python train.py --hidden_size=512 --hidden_act="swiglu" --norm="rmsnorm" --attn_scale=0.125 --init_std_up=0.0177 --beta1=0.95 --lr_head=0.00453
MLP neurons of a small language model. Each row is named by its layer, matrix (down: output weights) and neuron, and shows model dimensions 80-335. Each number is 128 + 24 x the weight over its row's rms, rounded and kept within 0 to 255. Numbers have three digits each. A neuron's up and down rows have the sign that makes its largest values positive.
After each neuron's rows, "raises" lists the tokens whose logits its output raises most directly, leaving later layers aside.

L5.down259:157104101136123148132139165129168146150145114133123129175146155095108140093145147133097082128110119136119126112077158115161124126124137118125062159155139094096102100125163129104114095135106108135161121111136143128138163124076132153119115169148142127138131114130128132131162148160099142138105126118168115152129105154105157153089147093110091099138156184100116155133148173103148128130134137135184115105124117130094133129131087145102101098095134140161127127166100126140148141180126142147154143138097091151141135125095100116142162156154120135168158142144110106136118181111156145125109132114119129086138118170153114099056124069069174106156126135147185151076099120134102089073111124132090157104137132154118115138083129105133123143136132157151133116122117161078142145115114100
raises: "ures,", "ures", " condition", "ure.", " months,"

L5.down1023:181170134130131134122156126181128103124080098134139087102122140135144147133103117143125121090133133088119097109144126104154119134125137126110136117127068120101134133121097150111137143107166168127137120120158146119093153115125107170135134106117095126105142114118150134123124108137130147101117135140104124152109126079145150133149128163109171131135140121127138079053136156124122132089094118142130124096111119146145147118107123093181113101165111161124138183151137105116163121169144090095144156124114081155141093159154161136141140178126122116109098104093068125090134136117154142162096128125136147107108134099124125155141122106167100117155135156190141170150159155126154119089111147126119140126148175137119117116139177143148120118152137124104098118087080127075135053124174108
raises: ".0", ".9", ".1", ".2", ".5"

L5.down446:159152120115139150104089147129151089126104143135109132173133139173081170101132109136134081158108127161127116106141135117186116112101160115129124066137119133125146167116132143118164138100139101170114134082145129147127132117154130145136163082141153112127167079155141153131102102140141148128111143152125128136130111160142158176142129138161113128122132100113131124165134155125128119155136117146125186092120123145123143183133158112124127139104140139161102156135171167165080109124166096178161174119113129149128132132161154130141117084119167080143082140137156181153117124150118177145099139130179111091104142128108166121061141133143111146125132120109163134123145071138182133123136094143125138167095138125126141139160173085110156154142153160106150140146122148103150181143145137
raises: " states", "s==", "s)", "s", "s."

L5.down759:130127160141111145149148079093157107105153121127130103137125128121124117149136169105140141116122110119106156104134092157108117189074142129146165137127146142125112130121089096127167106151118159132133109127141100142096126091105133131130076116134138168122110132106126109130070121172161122129108095111089122081128124083126174160128122107170098153121125106145114097132131112108121140121152153109114145111162131119132141108142146151119115132106161147141105101137142139139151118165167107117133130112156139146125098152155140141134136092166141138152099129096122133105134130129126154108114140139138115124101143133146106143167143118161131102126119116155098101155121173146065142100124149087135132130152152138133117096126169150107101145071161134101126218116113141127105131099153173
raises: "2,", "1,", "3,", "7,", "4,"

L5.down428:115131164160108137118158146116143138135111163137126147122108101112109099108107149122114150107113144116109117121151138145134102118098152119114129102156128132141113113146162121131143135139098126109164139138097118119116100132113146097141123138088065162107060170097137089183155141169103079184165112162121091151155099119157144111135144089134162119121118132120161106128103141115128167129132100125071092125106135101136127159210118138115117096113162120141152139097118114121121107149165127150141089143123154121104114141114118153151161113124131106091126141147097144102103073143140119129149170119143117153066160118156095098126156147140091151165151126124100143094089132130109105103162117135141183123203115127104140110084111133101106145135114132144111092132139129115110119049098159
raises: "'re", " share", " fight", " Are", " struggle"

L5.down316:134117171169113122165097134138149147127124112136151131145168128149154148108127130122156127107145109109134143131131156150178092150095141160154133095108095084132146105081117153079132089138113165164128160135159091159124132116117175142134170119107125194100167109089184160158096118170116118138122134117151117128096081145099139170166147123136171086125159136123126158127127124102148093101092108099178097133124121104100130116119157159132145120135129119129171147142126123152157122122100122104132138103128137106149112127150159104126122102118131131139177106082123116189116139125067101162097131125131105119133130129183134118127119116126143158153143140137142132143120101112116145128150116114145083120139154110146079176179120142150141111104127141165188199134105135110145138102104145
raises: "e.", "e,", "itor", "atory", "se"

L5.down361:123157119116111145150147138158109093171113087126156110141119129149128142075114118118121139132129161102155127134159106094115146146150156147089092161154130114141166144122139119113111140140109150111163152123166155143106130148129115095095089132166095112112177139137150125159098133094126133112108132122114164094102100109093121127083077097140130151113122122132140163129119146133137114098109131102141080127142142124160113116187086136103143141159097140106146126150138089146145125133082152112137126116116134129133106095118150109160083114134106109079153110181111106118169125155103091163141126173106116112114096098113125126126148115135123159136165117073143116091119131125137147089119136077108110150119146149137140089116139133156123136123130141146154109141139156104131102110144098
raises: " services", " service", " Service", " Brothers", " effort"

L5.down5:127140078148142124107127122136153133132136085112143103125094115147133190089132158188171148126136146088090145128123098145137133097135112127158121163131120162152137114112113114135118162109133106087092120147084113128086075129148106152148128177118080107077118127112112106067153142100118077163085125155107130139108139116126116153166154092129163142159118087164121131081157140143115089107134090130114164117092109143113153148093106131168117154165134082109129140144132148150180112085147146109135099126105117106169135108104112104102123144185105141112099151113109153118104129127134104110116147087156105124146140127111132130143097125152125123158120071142130093140103113156116153140155159154139146149094097088100123117091137122113146103132147166104094134113118094120131142132109112
raises: "iah", "ius", "í", "ion,", "ions"

L5.down59:175152143113163149123113141068084136133110108131114108114165119136129132135136125139128117131116156145164112075127157182135146147120164085109142142153108131106124119141143087127097147147146103127134096134144135159141130116111112106124133108105121103149138142170129133123120143137099102108145126143064135128137114116123112095142090140141144140102136160141089108114130110099107134123108099149099131093126162156132134124127157118124156105148118119133164089130160112108129124136123114118137123142122131180133129134152167156123154118156124111163123100131120137135118158130130156125138106144114126128099172129138146153130154117114111136095160147133170124127174136131140141127134157122093178121096153119097134106117060106131027156142141105144052084122100121140147117118141093
raises: " However,", " Although", " During", " Despite", " While"

L5.down974:142129154127136122130137106134096101064113133118127124117121125150114181133121144143149121133126118140113161086134103111144142129185154080072137141109122128128114110150168145132126140113139130131149126101075118118107133153141134181118134099122170115119088100107141092092118113136117153120084145176121131150088124114123131154106127136171095170153118139122118128145115113151128120139109177114133115116095092061155125147117151195078115073100148125106087127109152176132125125140136113121137147112124117145128104140112140101117138124169097107159103161097099108128139123107111149119095133099136109132184080088132107128099109168175153137106125149142157092119094109129149145127128135109082163146086105131103157127153100140107137138117136120118096109159158107086114135101107095
raises: "umn", "otes", "of", "ocracy", "osc"

L5.down610:125151053122119162133140136144110140129125181107130139136122148113140154127143146095133142142142139082113146098144147074091119140071119066103129135103096108093130181135093146110126122153138132116147145122078124157113160126126144097129082094119119130124133127099122147147132116140085163115100120085109137135127101144152134096118156120078191149137159137161114181116106138162107117106097140103171097112153138121137157161155094127081118107133130082119125094168117077127155133119124088163093133136116146152126096150147143140099136107096120128119082124139091117079099150095078134088122145129150099131099122138148090098175164096125149140139105139145153122147129164104120119111127079125088131150119096130129147150112111139122131116076171099118138114138148124146134117128129165
raises: " way", " time.", " years,", " time,", " time"

L5.down449:090118110103130124126120134119097143119139114113099123108140148166103135096155128102110135158108130144143101118142152129100123138157120134120135137137090145165152139127180130112123177124102101148132141096126136106130125083160109075182110114118113170111146122152156152079142125120134107136134096146210147133104122151101084135139148132141112141119086134132106169128158192122125165141116094178153115135115130109137134090088122112127113133112107125079117133101135131118126117109126099136110132137103140140164128139135125098102100132152139145119143127119082139153177113127146105154098151128132138127153139125121085134120156094073106160118152099130133113127104122140124168102091087117077092101134133093131095161164122129077131172085121122141084148128100156095159119141134115
raises: "0", "8", "5", "6", "7"

L5.down219:173135095161142126137142140167144141131126112096107157136101112086090143167142160100125124141103122091066099111115144107148109114129128172149089108099132134144114126127130130118105160127130088138119133125104114149154141132146151108143148157143129125131118100114111120147204116164120105131099125126149140085137181104143084116104141137123096145142126139154120130136110129164102131155154129159186154104131104136110063114155108113099186135121119125064174160146161137134130132113162133149108100130172152094098106093107121110099091126092151122111116141127135146149149147124142136120106167101133115145078101127141165089127143153099154091135122068128136140086128083172095112123152125094138150146124142137057138120115139057105098116126075135100130123126127105123051125141124152
raises: "s,", "s.", "s:", "istic", "ient"

L5.down325:138116085099097113172092121167139127068127139083165109121133093104174170147135177120144148104179103151108177142086154114130130139167130156119133113119149120099161146087120123144117117107158124118115109104132125124101109122130131110130145127150148108147138144099139130166154136182082134188144127087126088098123140142135151120093127128129124120122161178088158129156141125135121149128097116157144128127156074135142105129143095137136154122144121087157111121193165153137134151143125156147151143125126085140100090158108130072136114124115123115161175141119123118122112136109153075098151182122113131152155132155105162099114128116085114144152110180124118088126109126136126121108158125121154092108145136112121132086134131106130130152143155161122153171091164139098125126124084091
raises: "ured", "ctions", "x", "ged", "ctor"

L5.down182:140116118129114118158142109121142132112132144111090136139147104091143109135102125118148110113102144152154144112132120106125118118161121086151157141114110103134113107077109152119149118084089151133144113156127087059117126120118127131138129141108090116081099127127146088135129111102070121166144146141157129125120100153119087141188142181126128137070121099155155166138121142118143135171136157146082095152173115137113132158159129117109121153176131139132173145136146141110146120151122156118128101172124159149130159106095160136124123093107152091153128109161115124155166108113128153137166179100109102156135180106133081196183123122124145124118146108148096155107122188108099114138128088180139096165133131147141144104107150137107082118135148112142150111118120155098107140155114101
raises: " away", "km", " km", " mi", "ed"

L5.down451:136112139092147106153133122099113095102147153125132087103110155177132130138133130132127134112148156091113133123109110114124112127104100120065130093122150106118098132117176092142115108141131144123112124167130129128100136153122157142152155103135141117127095105071114151120119143134139111164147150145129141087104152134127111112141143104106121134081153066148146114144121154123124121157142110125159136133121129114133105146123114127094115153134140208092132121137133088112156150134126100118146105135124163142140155118167128164079106143101094157128147140132101123115129130130169098118100143080110123129188122142127126130116164119123140132156116141154152143120162190137139107139180162097131143130145142158149195159145143133155142157145106143072103121124180117157118086121166119
raises: "th,", "the", "atrical", "me", " length:"

L5.down105:111169124172138061146143134156110115143140141137137109171145096141158167129142105132125132125137112135094110144117124092086152124118166134105115137137131137146133145105115150129143109092132080077136099149146093114120108173087140133113144136112112100104152121143120141091133103136116132137064111097095114116119127137122117112111124145138112175112123136126153147069116171134161118161143117144128151104111090123107119135110118132129139126117134125162130127113118123110117132140193157167147155135155117171132137168124123096146144129148106095116134161115126125107140124146146126144107179095183102121120137184128123142103146160169142141127121133119148112136118178158117122127122152122123144159120122108141151114186142164150157118128122156167125125168133102129123086090154069
raises: "ium", "ium,", "ia's", "ia", "ia."

L5.down323:095145090120106121114134132172176154073125111159123141144149098160141098111097130131107152170107102133169105099106138079129148141117153139157109111130132157180116166115139195110135158108079127120156132087104101125144124129127105141133139092152094114132158131117133109164147106134124175150145115131115149142120140134142154195152157128086111124113106133112145104129132116099113155078103148121136095110129147111133171139152158155080116128126132090125088116121101115167117142116081124099186116146112089145144153138149132115117155095114116107115159093134134153137108156130098127095111110161149120127150156128135104148121133129127131073170172134152153169142125147154102125173125136126141122144140122113141137131140127101106093127144120104133124125072121151136115135116151127
raises: "one,", "most", "pine", "one", "ters"

L5.down229:113153131124142104097121083130122115163147123132147153159143141117127129115113161113147115168118100144143125118159105123113093154155152088143124141154097126158105149162114131166184141161134147113134118160120112132108131115098147164088146122141126136103117087142112132113160160141130111135109128114102165141131123119104171071131106132136111158123126161118157130107142107183148102133127127126070131125121133130126106130132099129104105139110092113089143124134157196091128198107165147130193159141117167137089143122073164129186130186134121140157130186115170166127122136127108113139104159159105147149136085148104131161148158124145120112114102044153130109134119110143165135128123169176110103080128117156132112151135097157114139140118149112074134095095131153103114122077154156
raises: ".", ".)", ";", ".\"", "\";"

L5.down106:140154162121137153136151147149156121139100145153178135119139115098144108140146136099088109132115151184132108091138108149161091153129145072143156132120111117173100128147084147124104096133145149106146093160111099162100133121119127108109153154091117107129127172092099110127140192119103103081149151134123182104166160115156175149150121129138122106145130074111116151154151135111149122188183142123157127160123128158137093108154091136139113105125151156187132130093062136118105103090111089127112158098126145102129098153123142127146133173082140131102102105116121111143130097090131181090138136119124144151086149144120099151158160084118150125099145115112140144133083088130128140124098090130146113105099160100118131139135110129113138173136124147134162105120175135129110164113130112
raises: " degree", " Sciences", " university", " medicine", " college"

L5.down740:111104142147171124110104108081121119142106133105117160121132121150117118130106159136104140116097139092115133126140070143148144056154144119167158142118119103164127175113115089134162131128148138168149106128122163148118152150132138133132123134117139114072150108136099093068122127098129159095132126122145126091116113138120130145118146135146168128121112114180130125075133156117138102138146088142117118133158118109136162106127105124134103143117094101118161143138191138160148131128133139131129157099116127128125162134116115157136100118146085150165121119185118131113109126092156072113106103119123128094131162150140117121156138111112125130136114068101128153154096166144076133170138120143081076115120128128059104116121108103125169135165108144121156121135134093134095140124184119
raises: "”", "\",", "\"", ".\"", " my"

L5.down519:166077106126121115122112103120140144124100144095114122138174178077155138116160139073144158132164117124139142105123127112120102135131136153125136135149104119155134122134126127141168140094138143121152143150145133078108151153142146098125106119109118120114123134156141144120123151176121149138107121117116113152129087154080085106126106144149142121122126121119149130134145128111120102138130136181116103171172148127107210132122157158165181109127104124130094138099141145150100156143171133117115139109163159138156114143144102113139124072165122142184159136162109144159071130078136171162140121149123111093132136130110137134102095123105134118136121142135119118111111103167108149107113144093158112074154112118143117154105141126152122134098100095130114164146100122149120163157169144
raises: "9", "6", "3", "4", "5"

L5.down10:126144089123092094178123137153072138149124131101136100126112136179140126076133127139130127102104090127126145131139111087131141147174134123117099105104192087101122110126129146155088152117118099131113129130119125128129196124103113130159114134141147118143135175101126152120171109117080123130180119134123079103127097116135160169116142139139116121111116162100101146130152105108122139149152129079183115163159070151126145117114124116109175120147082170172146119130085137103151097136143113130143147110120105134148097103114107192145160106168093130148163083140149123153093147132099116094121125115091139107115110101134145154106087123103130144121094118126067097093131169128128152120169136091105117139122144179126127130107130117129115120096076120157104129141137148112158093156123114
raises: " “", " \"", " \"S", " \"The", " \"W"